Weights of a small transformer language model: width 160, 6556 steps.
MLP neurons of a small language model. Each row is named by its layer, matrix (gate and up: input weights; down: output weights) and neuron, and shows model dimensions 0-159. Each number is 500 + 40 x the weight over its row's rms, rounded and kept within 0 to 999. Numbers have three digits each. A neuron's up and down rows have the sign that makes its largest values positive.
Before each neuron's rows, "fires on" lists the tokens most often at its 100 highest values on Wikipedia text that the model never trained on.

fires on: " named", ":", "ed", "ated", "amed", "ized"
L2.gate63:413482484571395536457467471488474532500513527544505525553460459534481479503488467490504514510525515525452537490547526520482536511443527558474554478454545566474532485496449514481458419515461513500464450539456462510519460523501609454506519551534494530470458529477507534494529526498478477499524502435495511461478491469486552533526548471501507529557493531443470551441468467447548544530538493497408542423467551470494549559401531483501444471504536514407536508401487441396502564439491519
L2.up63:486525483392516565540479507524548485528532442425521518577517497436491486464533577471497470363522449504518493524499523499525540451471460498512470505443442522519514529549512486485493500425535460532486566423506481482512533466526502494496453484589494537546434471531511487568577468478532560537526546500435519518541490473492565497489512472455469543523468496459501476508511361459559534547470563499515565495557461429502495441459491485490459544487487569538502481549501531493508497571513502
L2.down63:509461435520538439464524442394488514488546427381565513485583548558555537490482519570489443457504436527465497478444515468538574500521471498434539479494406531461483532502445502509479514515509463489489497442506509505529500504571507536539487544479502556504507596522526481491476445580497478543526582549502533493517561475466529478515482488472539494492475531454458460427570388458513469518524548537552498493467415473460518482534468560474516481475462476506462506510497550514500463497526479

fires on: " un", "n", ":", " Un", " by", "-"
L4.gate245:468566522478539548455525540462492483519499567510437493436567518473500437534484496476501562444540479485505646577479444501506498452546489440524477469482442506514501505461504501551556554472478487493548513531481454523524520503507568462509446431501451499524460489539430456542522563505529557491452513448488496562497456535434524547426466511510553555466430528553493475455552506508510465486545471512476554430426525468515499454539529538472492548420496515418448506534433477456449498475520515
L4.up245:508520449575493492524511577504546520485464492497539506435513480427509488526446524510507540453536504526505522451453551475548515507548550474560523526497524556445550500475518498434554476510494548534486526528442443556541588470449562484524525513527441493469510538420492544423504591491469486535519469512538534582488488565491463519475552487507478475533460554484578567525490533477531487542374470557514477500466551458506466550488536418534563529545493534492489524487488511430447543452447554
L4.down245:502580483574502527502474498463541501503443497534497531377512456542516486424437405524500554511560528470525499484498527541545527457492512529532555504538545486520499491505512478463491496462520500491457516529487477541524463552427519484541415485509461506543578508459504513476527565524489453485509473479577540578512499515503461577484519513538460499587449541529525468555491542554505447565419513509501462519446458493465513518507522418504575549539493477467455572514507460398547574524445520

fires on: "c", "ic", " ", " several", " a"
L3.gate636:555524542481515590470481529593465528567460486485464514426459490460507521458492560557514542538538626515458442445492489484504483512532529472464483383529452453480522465517402522549531455532530502552444518566502575526456562494518468523529467487508503494510483467571474518497422453435419497510527467531504506433549526566500484472500481489514569500446497474535454491429471581596462447506514481456500483502527504416481532480503465483476482476500488532515477482526535541502506495521503482
L3.up636:486522474501527570419555551480502535463467519575501457480496452505517524483502511593545438521469464432546581441558593552529521465549501540533502505529439433514505500474543456598443573498520473423480501459445486497566547469614457515470459496519532469556507480517514488443539560509490459538488448512475539491492480522461505488524523540508537478524486493448467448550557545470535468480510477463531488553467488446506523538500426502414514466525505456446520498489523579488457518493490437
L3.down636:497568473437475606487578536506500493442447501484501502485515501459554520561450549517430547464528467528506502441486521530476523566534434443474539561481538450540463477457514537473562494449493492514503379465535598523479484510511535481536518482551593484501494546490467474513550488491530584526474513504510491593480481529570494478496536475543523465561561581543430479477537526508556540470448559521513543441439526551500514470516547506461543502531506530505542472493429522477518455469505473

fires on: " the", ")", ",", " his"
L2.gate207:538492479562500507544476487529507538453503542502515518480479483502466500536555504520450417578506541439574512514462554472515455498543504518501462517502479408579609503529497561473506504509485518469476529520480526518459525449439575522438509492521507460525507399486539474518445547423522484483535477560508457541478535512461486462554525475527477448511446534454506471466612473526544514503484497498565411500450553461524474486539508554551438540560493461539552533488522497484417488526472390
L2.up207:496564485427562538534476418518499452498512514609536547526469474454521470492477541559475507526519471565505479447571518563521493457553555537465523459447529463522538521488550466475560514535541508487406543512467459573451418454471559478491483535569456540547550487564522521413517524491522474521471448460519422542506496484472481524571506500519533502532532566532522486518519578499496477446516472459577492483479497531532524483547544454467561512593469493510507449550470518507543561511477465
L2.down207:458456437576549524459450419457518548470575540515540476464476539445439511438451530525540495483500456592573542448525537485509490445490519399467517498516509492453462447453495482465468493496504550521570522509469484458550502522509458539488549536486463543545491510552528469485569505475571478569563525482493441544553504491495454558527540479430423556435503477509442526477508497490523478532449492490498435491484453524443510529456478463427476477465571538482510507424492498522467452510506414

fires on: ".", "le", ").", "e", "yn", "ut"
L3.gate549:531509471552500572563531524519504513582483575519535483489519530506489491553530517460531478458495435539476567520598503481489531487534551419486518540484487538497507520462525484535461510456604471481436585523503419474447512526517555498531483530524503469475542514446486492483497475465558589519487441476537532522461498512507528514472483519503528496452573569512458453450474552503499393502459543468462495546500554541475503552530557422569535487532513540511519495451541460613556503560504556
L3.up549:530486476533551573584442519494486485461558558532548463502461488441431502504474540503593504576502515484512506435548505484519460482542507461460560506421528489475502457495464439457490550510465521536533490534499497496500516470448491463448444495485490529554474585468600512505534557481460490501519512540537538527516450497516515510469541575482476476495592538504437424528543498566483475543504476551513603488489491452480485554520522416560560533521399488498518464496563489543570470479522530
L3.down549:452494490478569464498516551483552469451552468480504493521530456554471557512432515473488528489546588518516453558494567485523456519533470418512525544473540530484491474518521576449469528516533423569512443476481521601491478506529491500469450479470499486604475451548500537443452555447486581490495510474500445465505524468490545492455457523549533537487478473531493479599471448454442540512501558543492496550609434503468463548513538487454439554539457529518481510488482506437511450448455500

fires on: ",", " of", " in", "ral", "est"
L3.gate407:471462485522569544505532505526503444463571531515487508477466486482475511462536465505402575482476532549564483515512566610456517401510417611427533416531487498506493458487567460491523507509551484471457541501393480498512467542507502528429556494529448536506548457538528503488464515426444493528510467469494487449481503525523486453504450449595545475491514562573517444512484517492502478544509529529560473475469483498451491488507505446468483474554494491437525512476493484567455475465531453
L3.up407:446506554496547568476527502530477443536519519557529479574467489484500520491528443502453493549501466569500427528437546560527504479486464515441510471515542504553552511531519450561477468500525447532443442497470487507538455499523523480449486495537489468449564464554551481452464484434474474549552482531565497481483520557422507504492489476550457556476556491486536532594470483473571516446435525533613489465462482542479540482564461476461520506550501516469528513532494489515365543471511415
L3.down407:467457498508550531528552490433461458602497510488473426448553594556479524463563441512512500483440522536534590475479505451532441497418498466481494471487464508421548558497559507500492513497535496481486487488531490465489496502532525510439451508467427478493509457538494466470526507500509405559539471540433439516472508553464503522558565453492534532500430509473524489500533387514466423500444434419466483436515512532514487423516501434494522485484490489501541482442497513564459534546532508

fires on: "-", "N", "n", " We", "ending", " "
L3.gate323:547465456449477506475578382502526547525434540574453501504492468511537455540517532496510485501562537413486460497525457491517534470504544504497499547450525545522495542493481477400476459492497510571502532505498552524466445464494474484442454539517496563506503457527516482551489505458550540485449580492483438536580511543534535493474499527519436430486436544534496463517457496475518598475501472533563494477516531463531502474475573524500578510526530550368459531412514541535524482521490497
L3.up323:526469501517514512496506499563465560506488494543512532450515508455578515543566502441534528499495510458504539534495531481480541496491463481512514499524409493504533544538443487507469466513478439572505493480530550535413487546472399493528590448491462520542535535490492540481540408457529449531488514497465539453542464498531499442520453572513493395503523477538480553440473464470492495604447500540526457501433537458514486448519552475451508556552567539468503513410475528455490581489426450
L3.down323:519469493498485508460514462556454570433466513521609497508541547443531462577562510532518481534531564507517488494519517522522476486485525497481498575499438465571545539482436477459473502515487496529452535530485530468445490560472492466516534522459533613564514469454545484569496483466444535547511465499455502420569442513537507473484450501514553440552493485541455516448541535503517511535519464495451465461557544526565483523499581545488488510574580585473475526429550502510492553547473557

fires on: "st", "est", "r", " ", "re", "-"
L4.gate488:476465480474505474387586447511452564486437611507565498512517540515521493525508497537523474509573506455483532469509449493531458474481540450511490573439518566507543472483490591437445540499469490557479493465556560451491531464544518480498473493488468456511484440457545476493480530519517504479502528463499498438499557436519545516423459507563501509579423473468486532521460486488530522523564413501475554527567541559570486509500450524469542512521472582503449545458496530518510579490499468
L4.up488:466482487458458454482549520531533547473452438501467523508519537463504476467542561490534503481464570496523492473473513414540509463484455494480513497501526513431524535532468466486487503549481531496410574525512558503490442529448496425559560559419454514489468488470511533505488454447500436513511492563487422485519455485582466522508470482512505542520390480457486518485578472536494513533463516374537553459517424497532452522444550490499515485534494611505566478430500450441535507481509542
L4.down488:456478557411536495537489465511510522498448427445535481457523493530470558493505529455496511491478485541466425468516499517449482483521484522433466454570514526456466474496474428408554485493557456472440545523477470543450463505516503462483567524505507505533543567539469513481424501508464548560493505515503532530471489553580499519476543489442538525445441505607486523468524528457561570438468519445530550509574486547479561549406513466464439442517479474557517527558548499518490447515461471

fires on: " |", "f", " over", "ver", "ay", "ent"
L5.gate226:480403496491481523484496475527447516526505455559502541554507420483506422490464572496553488523534547521549538475509496496493467465494518489503516491423489484476579496489464492581491492525436508545483562509443462495500517539558456515452538402505470475573438504567479484561545541578505529537447517477480497412467522528491504483394464449474538526500516602436526518473493500438513530483496470497526483477486450615455479488483518462464519464432510538468501469462485532437535500475597511
L5.up226:423451477471521504536483536523520491417511405458520496461514508415440485554486462484485458492542513525516459498399517499456482477488504547474528525545479547531478514543524472537539474469435564540535491523514576472489552542492494475527548489470511520472505511509469498481554516530509538458526547498503516496539509445423548410583545423510471546530522556437469452503496448480455517582497474499525452379508476527438475478536515561508431488466456522434515481480482457483527415473526589
L5.down226:490534570483503451538555567486559467462535462483522411521539522549497530535496478512563495477460498496481460434451464501458505520496512463452534495488484482513422589502590506494509493476504553472539501540570542474538483460452518490529549546500444499513560515406470503483505479498530571474533481565502528506591597470485469446533551452471486519464500484487484487500575462596486458567517429530423533391470517452488521451538532552494421526506464496524529449545498499467533501497472496

fires on: ":", "n", " ", "an", "-", " on"
L3.gate267:562418531551483583481518448473527495473460533553554510488475544573525523511483522414519427464497574501454510564451577487479501465484510465457485534616452517551542535511463523490500506455574465520516505483463493507496524485482558508546444504537502457460542459435471502507499499489494534516434435516454464510508532484497446496482397526463489486568515507472535508459474543571554488446505479554489537446441578459452483454538498481558517579566521492482510445541422532450467527518519507
L3.up267:518506496530521459490512484502517428523519450508491535473454504523515499512546416457465507504552497489479539559503469437484552488484512494532444564477527440539542459520538477522486572460527514434491521532494505486500578442442493450473540522568555474525466582554474420475471503481491372379418438541532558486464489457528517449512449496513471492456486527508458535518492557512473544374550484511474563488529479491501484574507475542517484547520542467548547530438442490457460507505465517
L3.down267:520473530508517523483484504506518452566468454533496487449422416509537559459485508477447445587544530513476439591457549515511494533474490529451501547504447545452557474471499565456485510496593462527593491486525520502498543505458409556478498502575502458501536524488487565534479526442448466461443486520521482594466522486467527497495512543495498520394473491509460495422447541531566477474496484487518478463463451513469472473500495475530496441562538452438446502498434600483535468541503486

fires on: ".", ";", " |", ").", ":", "["
L3.gate70:594476448489594564530487548524505506520464521507481482449570526528538467478546482540555496462449543469479521463469551488563501517567485504512492468518502462428430478502448516454427541518510472486499565493538531448566495519478499491495525482518529482478457495517555510483519517486410536460473497461520404492437539494453457502561550508533529418537512588536569538469512463496462474504515522505478536506442498514478508475509516531546518560439479438631491538553598463442509534479556500
L3.up70:428480425449474491458503482456506467533504504406530526468480509504537441508482509489527497530507527446468521563510539447517429553463546440574465533453545483511466598457528542526457437449524437493427498541464469445473506452450521474531462489521517522498486513515535580475480566470537514450484503495497512523545488525409573484536513524505491505466536507522466546552508481482482427536520438467419474465449522513539486441486506542551474539504481502492406502576456418499566490563561558
L3.down70:501489492505566501535488447524457505498500518438575480528507446486554476570512530556538506550487564547456494470493517557488428473434540482582484525471445434486428544517534527516488458516465478523505451494483514490407483505518499506533448539526484481588491530568530544430520537467457531457414519525543567516507527415472524542485445476515428474545489462538477579488564476462533493532459432433465510475512447495580537527499462502517481431439445491485437471460501486533570492466544538

fires on: ",", "ing", "s", " of", "is"
L5.gate534:440450429481493507468530493500548579518554544498436471494474520408561514506518514481571438464437507497519569504533444438478444487455487485454552483554516477473521505496515531509467531501477454500506516471559462479478525500432487515426600524575462497503440525492505497549511536505488495492389461473388511491553536487490437520501531509434491513400491462510515518497469591454467465538541484498473469587483452493449531517522444480585518558516559535508474545505477511498464448479520528
L5.up534:517516569554496516480558483573464506494496547464465555534530500475468482503510468489506414496474485474450470482454479429546485460494481499560466497493495400517435432408476501517408509537486549483498534521519453494509505457420491564411577491391519493497445475459580501494484511528550506495529434518449520526492533520534500532466526535507510528452550468434480424545509562505462446551497465501502523596506463464487544477491444456572433438575480486486489503488487433518499493466482489
L5.down534:502519506528492515536512419548471510448504437498471506516555482419410488445490482586410491514517461458514491489550512516538564507514451467519534463571502468570399480534504522526484491559419535540478518443485503465466512460489541447512449524437437553487598498484548551504478464570539514508523527509466428488560436557516481505529524506535499525540431490463460419512484506514520511496496534455515461485480498546503529493423388563463504475571500523459531465486471470481546533503475447

fires on: ",", " and"
L5.gate313:519477521528518491492513494474525525495483506512500495471465551473528411431499479466443429489500452495475531474502516444539448441517462470550475588475559498485499551479510596510439530525568487374460503596487458500495502540404461455527551525545429517466528524544516466475477534512515485522454446478496462463535527521481547541532621474459507532556531497429496475494537553506503404423474483530471546464502589493492471487490507519514506512546516471470501420512496574426517497537498496
L5.up313:487494468476520443514565440498495490511452549498439437498513464508510440451518519511532421466542546525471518466451520485475509451475528434593486494491467511392535522486522514480488477504534508409521520500366500493504564486405580486562577516530545533556530528531492490453497496483519493499551453571564546484530427437473499519428484459433539508571488488488490532492514540472471516498521440485520535518539462464470524528501480520474463505510563556485562488496436502513397451537493470
L5.down313:456442515530552500531444520612564587415548483503467502434497513575559447501472549444564445459522503464518559491524529509442544530515552448530461481575469525470559553451468479538497499531469562507538496478435502481476484572467472516475552520494561541522585531389485472551478457474496510512532504500516583503548447509485521514526448505445556503518474493459465563521528537451518495524544496533527547493507463506474460520429486450495457553488513537549523459441517540506488549523465518

fires on: ",", " and", "-", "–"
L5.gate47:463528523483501519554477452451528470521534525549421550468552474519467585583537476452520516502534502547512521521500570574483522466487551524481499499535451495539561523485355466573527472498523557516456521501518530451490470533518525534471585455430511466468524488452501484514415457483443483541519526501540545490488506462518571526499493528535528451500428518509490519424493477484511513563512559490534501390486467486478497598527452453509510509567437474456507461483470420553505506459495452
L5.up47:454415511617461512499542521579439538479474543463456408475430388487474401496476500430504529483534446519521479504526483555506519479499560508472559494477514515511491435557572513503512547487464466504531432530480492499527476584511479480463468476484574515476494473561555494481540479449533537475507522509435529456530520526535488464449516450558553523551493501517527477507525504491565518544478517529463429488526533528475478472579393513446470468535509524513535542555493538474463571529482515
L5.down47:429510505532561484515583507437477474564463500499499479479448492454463507438479513474489545531469517514586488494473532491476411411487543540434521479500479561475465553507488448507588508466517528492466510451539591480482558506513450562407436445502441510496470469517478527443492474440494465495633514555512539517492544510447447486430507465531564475500512487522616497491457438523482448525489560493476497500536453524501492562482488486530495436518505486479522458483487525528497441513482431

fires on: " |", ":", " km"
L2.gate317:430562477513508536533476482531490473484526509503542509476534450451478455488530529480526508503484525575503561468501542457481516515476492518522481486448517439482542504464421472453485438513437527496536595526474518510462457494525537487401517495493446421489487569531540507575560531447591503483460511534562461507398487508518493482510479479521497511550479493506500566462477485468558442496539521583485425500535568533419526393452532494492529530464601445536417510478536524476528540537512525
L2.up317:546509457515462457557507485548486429519462445436539538465488497480452466492520460444475550487560469513491553553525556521533487521452527588514472487500523490444505499542587537447583455538507444491538514457576448547467515513518473463498525459484469573505498464545455497543565488539555563515471516520523440545483553472512525497555516511404443447468436565513558515475607444546501450429508519472525478528561520457517509471469488454479497528436452504540419504531461507502471511531522551
L2.down317:503458426493503559595519496526408467495522483528504461518435431485469462507431542494489518460503527510498556479509467586571455560497469499566440506425525541540455564468507559588533451574516473489539455532470520502496480467557508546525536496447437546487512460524476491511522504517495516495528475593493458475513601478509445501542494517540441494557455495469494517481603461471416456469444484487508500431482498507510445516482461570447563492487463461497511429503495533531517510449515495

fires on: " ", " $"
L5.gate290:529443545504568555549454552448540560449504466493506542518445504505515489536542590483487492482526576448496556520474397450430483545473480451466462501544489498481572562549505519573456512546462514454424421517516501478512515479490488559514477543527485504507416469548522490527467492446520479516407468510474500469492425516479525531511452463505551483470432513443555491369516466529468459513434491509499477460515479530514495497512509475497596516488425481516492509506467526458588505542471473
L5.up290:587488548487475546477437487503428473435478491613475530580466496520557504444496465500445530485512468433569529484490536488425524469504569473418540479461461481607526497499471453471512562476541474510491509609496529456480553497486425522464478454520504548556455515561526460527484479475500516483537480470536489459471465472551510477436461497490557501497474455494495527522500529459521526564436441548549495475436481516566430546450454459534494538558503451480539480486528554500519512454531465
L5.down290:528563534489556461492451511453494472463471489518549466494498493519577515446473477508481556505512507427533482464454444539560462487479502480468490490517575493522534479473586563493458442521503482500470515529465502538422542509501485564441499411633572460452559533548501514511510516537431486519539445493542440488536553492570600455452528554548491560464567498463485488534463558465512524537495422492508467494478533498547504504540521480429537549487484520454478543490542542496463459483465574

fires on: "h", "H", "il", "re", "a"
L2.gate141:518471474510505505479487491526524525455581476499452477492565488458495472552510567529501528538548423433503459468468529476481487505537475491515533578499505490498484470494454551484456506538563477545506470529452473545562530505473493453426435541426483488499602459436483559570447532516463533470436513517537487513523486513375432495447559496535575509438484457463514525428516453492499418523478561512475419496575524517453532518489552477538459474526486444481465532485465473547475520451538574
L2.up141:510461505520430496496501543492505420483573459472535458549494494499541597548530510457443494500504524482513456439514419485487487453547427514481531484442523562550559484408426479566573480541565453518490417482485456501456462562484481503518357558518473484474492467502442537417522475486558481537547473484485492458438468424483525524514489530492480513480512449529541500464522515484494489495551468530536497518530497477546532426556515493461523564428541490518521544509541469558542512540500472
L2.down141:505493477593477470529454572492516503609468465535486447464498513542471559526471480475484511489548520485550460520459515535507488482564519541561474506417552477551477551538505560500514531593514427470510409476468472517537482505498529488537469470425560464453460463454474513609592458572468451510526521484442493490548461516576494508482447458481537464545471524545559460522498546482564463471486530493463513490588480467541514474486534539535517549513543475498509583522533552506442520510469498

fires on: "ob", "at", " that", "ood", "om"
L2.gate439:498540515480508473550493478496485526592500520516514527479477530429420464498472527450424487451479461469539493492560560547511497465427530454569498500453529396521496497500463494513489445523529545448504534476404496450564511517500508450540465488458456522498480461451496547404537528519452568485501466523556453463496423454526484508572543571457478498513501555414465469495486476516516448482543526520472533465504554524536555482590495472584497539488553527566505489516475504485575502531459416
L2.up439:510467402492508488501436401523538519490508520454475498449516493526491445405476501470517495513493485544523472524527451458536481547516440576565481507546444423596457477416512486449423507518538467492516568501514456496508467532471445443477501511566522539464542499534454518457476540491550505462446466539550430529577505508541468526515529401528528553447538544536428527498581501507510446503455513430478442476451519563466537502539465503489459445512539464513513519465509477480496475547521549
L2.down439:430495465420506490492597485526483477494523493531529506439520572521508516504583514487559480580524503484507509536465482478541442472461466451544438487484563453541455481432511532458456508584475482454505470501556529520520482520506496460542447453458602457551484494519440463425489509542542510508472471550516437494551486491421462491485528512488467603498492499450523549522573504519482549500472493487415514569520474546519502457478460461504499492464534518468458548562557559540540408473485568

fires on: "e", "s", ".", "re", "le"
L4.gate14:434437508504518529482534544506474587503484495558465496553475505512473542475461522463568516455499554482492487520440468498478491467555451423515460530520458540534520546478465469480548545427545549489466558495569433480386516445457475452470554483506441497547474521497451440444383485485567444482478514536444475491525559493428493453562552534407495516505517553530562505500460515495518432504536545484471546498528466493504534533440501485511467499475501452457504481476587515499459474423484495
L4.up14:518521513463435548492473509421551537446528470505545496581509472477491462504520474547545504531526534485529580495479574474560575508535533434563517494448477483597511485465501547506487520470518570454455585551534501485496412469452519448419502472592437497489532523479499534450481528484524506507513501439462450498477474479475562484493480511486473578490538569507511523564527517563500484495459445478513520519497570403552528496451515508519562467546483538504497466480473542522498458468603569
L4.down14:556506439467502475411523506498474385495520514509495541468471478487551482537418496493518555531532494484495511527518453459506532439510411510520501497504523582461463509429530508498507496490585497469464528524493542581478461494475497482509384554522500542533469479470573428436470518424456485495537518503487560557495552520561495485511607486537486504481500418490513407538453498480503527488538548533510470474489471552464456566504594490474527484534403435474514465486531492491484451532481493

fires on: " |", "-", ":", "TA", " USA"
L4.gate626:421499473420520545482504470494470517529492506499527547495499456476482502394445458488464520400489511515501571524391550481512463435527561483506480434520473450486506527418483490551504530505456482552457519519468524549504531493499543498520511537466381514446495509579415525455470530477528510551490499450487517523520474564469540440448439460488514548467509502494508484550484492438557490485479400490512481520529510523539503459484594475480459519472428447431505574528490447469495510564532524
L4.up626:444635432425545562510507527442522555509499495556498512516527424521527539434526443485462471464530479539467627560499534534517473523472503475524527527501469436528512543497484508589498505460492563515509530516492498590509505491528554492459447537542414452523555526442453546488516473515493482474489482490508501480488526579533489456433459490459516503590404550508519501512483551474495556512417412512509503457544506505509479535466485548519426477490494476491499458483498453459500505456541482
L4.down626:522536493497547600469507468467469515500527515480522548463517478503473544479484428579410521450559507512506488492520460475543476449512484522467481527513512488445483553473502473473567516497501554501512497521544514571579462444531534462544492458475471579497599521574404466510534485500492504530530527480512603495501509446550472472483478457407567478534485532458483494496498518460447537492448468511582467469509438487411541501492468574484489538503396482511505573463565444480519475553519477

fires on: "an", "s", "k", " English", "he"
L4.gate455:529481500509466457545442517520433499492439496556468419584528600420537483484550501457504539443493481431468530478523557525554456536421587483523499537446471575536464515517510486501535478514504419530519500475488464430539517432563550506558460488495442523495567525453524501473446513490555541507527504473489490540537483505506484458479507520468519500484556520437446460528464582545537432521568541484480538438482508439464492497404450497496509537468526487454485559486445509579502519523528470
L4.up455:484481551510555503483459461476485484543458549528462506517503503473509515454485553507568470491519571494409422538569574499572534511470577473454453492474447544519524497529520508519481442464483539466498469436471529477559505462509540476583537532554507468410561534466566548480496483531578538537495492566486508461449448499445623506523487462572490560468502503475450498524505478536434509523519545461452503414532469448472522526443520450540490525458470529429526524497464521507461465481451538
L4.down455:456517478454517434481514443482615478498507463541478559421436519519460496506497547509544487475521546578499438537462488476482485461480489531482487518552483452484539484522496526505482555451533525473491460533456577520540486513442476546500544521453598454443496532477518546517525547461421516526523477546470459413499481485532542512488527487455452574468470534536457574532501482512517518482469546529529553479492599498430462491515560550554481483467533467517499429471511488375451460416500518

fires on: " ", "10", "24"
L3.gate292:483433515558548571544513504518469453470459460515449576494471501500502573467506498500451423555528562552441492537575524461456495534546450502498455465511504410458522496439444524480492517451566473525477498486502479503520408474521480552467555526513536515539397476484492526496378525485494551468523481531470458521384473514519479472505477504519518525516445504535535530507466480461548494460541517464599494479547488452557447447509489528435519475518562467446453553562511553510480535504500482
L3.up292:574518441508476573478466478519442516401487527559463517531442563478511525545511495523607599492473527528603490485444572583474503492449477485507563468482570564484484506490501487490489466488502473522544533538493505505477544535504515582470458511575474483475526536533463473519519495516521555488440505505574507427504478507476475483490494473528467465468512486460530549454508543494498472501493443539482417475499520446423503474539504483471551526508606489572543525450481519428446479431551456
L3.down292:522464537506502617484427508496504422477526463515559538505455504513508517496499473476484567532407478553501436580471614472489470498475440558498507481497513543482575537436562477514462487541494494478464494436516512505507543498497490527532485480483491561471497509550502472569448479548537548524524566472567468516401442483539532498553409542520527475513530475513519558499524521433479494513475454507496474491500501527567545462526556507437585521414551412481538528483499506483550557526489487

fires on: ",", " a", ":", " an", " is"
L3.gate220:525477553460481524519472501516468486485536478565486500497430495520533544537571539540411559438527400551488531528577564490551458523564526517487478439514520523479470518541513463428530501501514517537500452479456518528542487522491454532484511457564517539530512462559513481485539484455433411546463489431461515520523487448512485480491563476479465430477506465580492450505490545506527479516473540479486513389483554499494532460570554460526468535541481540459478392565438470487443521506566450
L3.up220:441500524511504519527450486489536462526553480504513565475508494510545552537559556484520444484530433533463480459555501432474502492469483544483475491486499498517472485495490514479561517432529469503515509546493608500537482482496554540473483402514483498537542481521456465531471528480548501522499455447539428462559462589390419570494469512434499415526520447597554487499474530461554480450529499521493544490450462472513585562524567468476481444600441498532488508521522465557492495462493473
L3.down220:486465451579441494506509454428507463516475481550531536479536499524521472479550434495440537499483470441493462458506541489529456517483518504449443536495463473546502544485587500417490502519550425480482459457531456569524460554560525549431505459491427490491541533526482524477518401395530452502493481493490390524537477521466485546534510437505461424488444516476458477468479474476540521476510515445504503516496547492477520515595567476547563444556513446554433513505465448497503510538555477

fires on: ","
L5.gate552:509436522558486587486471444458510540472492474456515543537472489517486531474467448471530453453405527536508547466447526498431547502436527438561512516448531416492485504512538498537447531504487364498398456526503507544522516573427538528525507496536477540481499442487447461519490481538489516506452497456477519504487524583461533457538520546460514524561539477463460502476474548513460523459440539525528542463470561560505551496463515480443437519487458501463537477547550577466504494440558533
L5.up552:479499529559535502538518518515552540521587513421472467506524412416464521440554477495459461467487547508477485449524434510447534472556543478502458573587472481543469597492440458517473533571512570488540571473500564497563545473506469524435520552479469567530490511549476474496458508500499543448536504469514500533508472511513504470381519556411470482497478493511503493527507526452583461529469504467554452481531472528552485465521490459475526521509535514558496520558496487468420459514483433
L5.down552:468464484471543518603500483459514441498594527442499502479514385467423500477519474485470538558542531479510519488525400531480495484442509470458538564522514555542553554499433559492488509544514572500571557515509497490540501484492483498453460448513490586457583505535412490558479526472494540449512479475515555506502510494533478527415521489468486485509529531492475496477518623470529454451497537457511469473536483467562417519471515566531442533528535513530470515532517518479475504560483565

fires on: ".", ").", "==", "\n\n", "le"
L3.gate7:496555423413527548522483496514435509501498514480517444512520527506487490512519428537543516522497490471468506528424517466499488520500499557532465491526463525533422421459437554498498548416573511479485536480551511506574450492543568493544460516440471467501499519482548520488490498481417562476471476413511470571569518543433497494497508552597456586465592525524469523468520562563449494516491474529499497459516475492518457481484489480572497459503512458500538512523486543543552434585503418
L3.up7:455578497463494518463494541418468558529502578488484472443598548448492502540513531567490513478500499458470518552465562475596533482490547469524517550485527475477532450427449496497515505478534539570516483448533548442559478515466493464491525457459473509474515479468569500540483491486563540506522495502532489555528511547512513501421564514485506468491535566494539450456462603549478563493501517505480469528522520453568457458534540461474489462501519488465441443597513499531626463525546523
L3.down7:467459487453527508524493473523487506434503486514476493553515507473503463550527511513505434547541516436470474481554526483532488428509569431505567520422552376515511558451397561488437490451534504532558509484479584497517528556522496575573495539461546455554509470450556520482514474482472556528540446538501479485554543485493453506555462590502443486508547520543451544524518524468479479523551550474538491502538468527494473526577536519480427514486489453552439486461587501534555503514485497

fires on: ","
L5.gate447:506508499451528515525520475539487425490502482577449585471527481522478481567536431487501535495519483594594525486498493517518526507545558465428521470538493450549533427537491533549497447495510497423491567530578496499529502479503447519434556470459519565499536436523499472542507497479535423519529459473446455464553480494465558469510487492529455463509444499578491499429509436505554554482508586462579555439489493527486507527498479553462481451550487557541538564466488470503458520468572452
L5.up447:547465486555525545467450487547518513575519482527485581510565524488518407519556454506549524509460506527503531565547516529537526560478465530548431459484493606508482469563465538484478542558473492460519523519533499477537479570454510443502574510483511467468466428493466444499455488537581462484545557534496462450552490507503458498504508536476551452597486369518453528542530473468581487530522549530514495486459524528434494562464488484485522530519540496483536505538519458451526579496550519
L5.down447:494485500523507590540511396461496448523532474505513554455497506534435535410584485516479554550471456513566556514507576466497576429476474465434513519496509455473458524557470498473533531529498505486501541468505492488515519487473470520465503507514447486470437470550557454531508536527533422602545470508457376513554505482484508505504499519453444520482526520515592478473460418557516520526497509491497520487486517494475575542548481463503488510557503426451508510427514467512540553536448417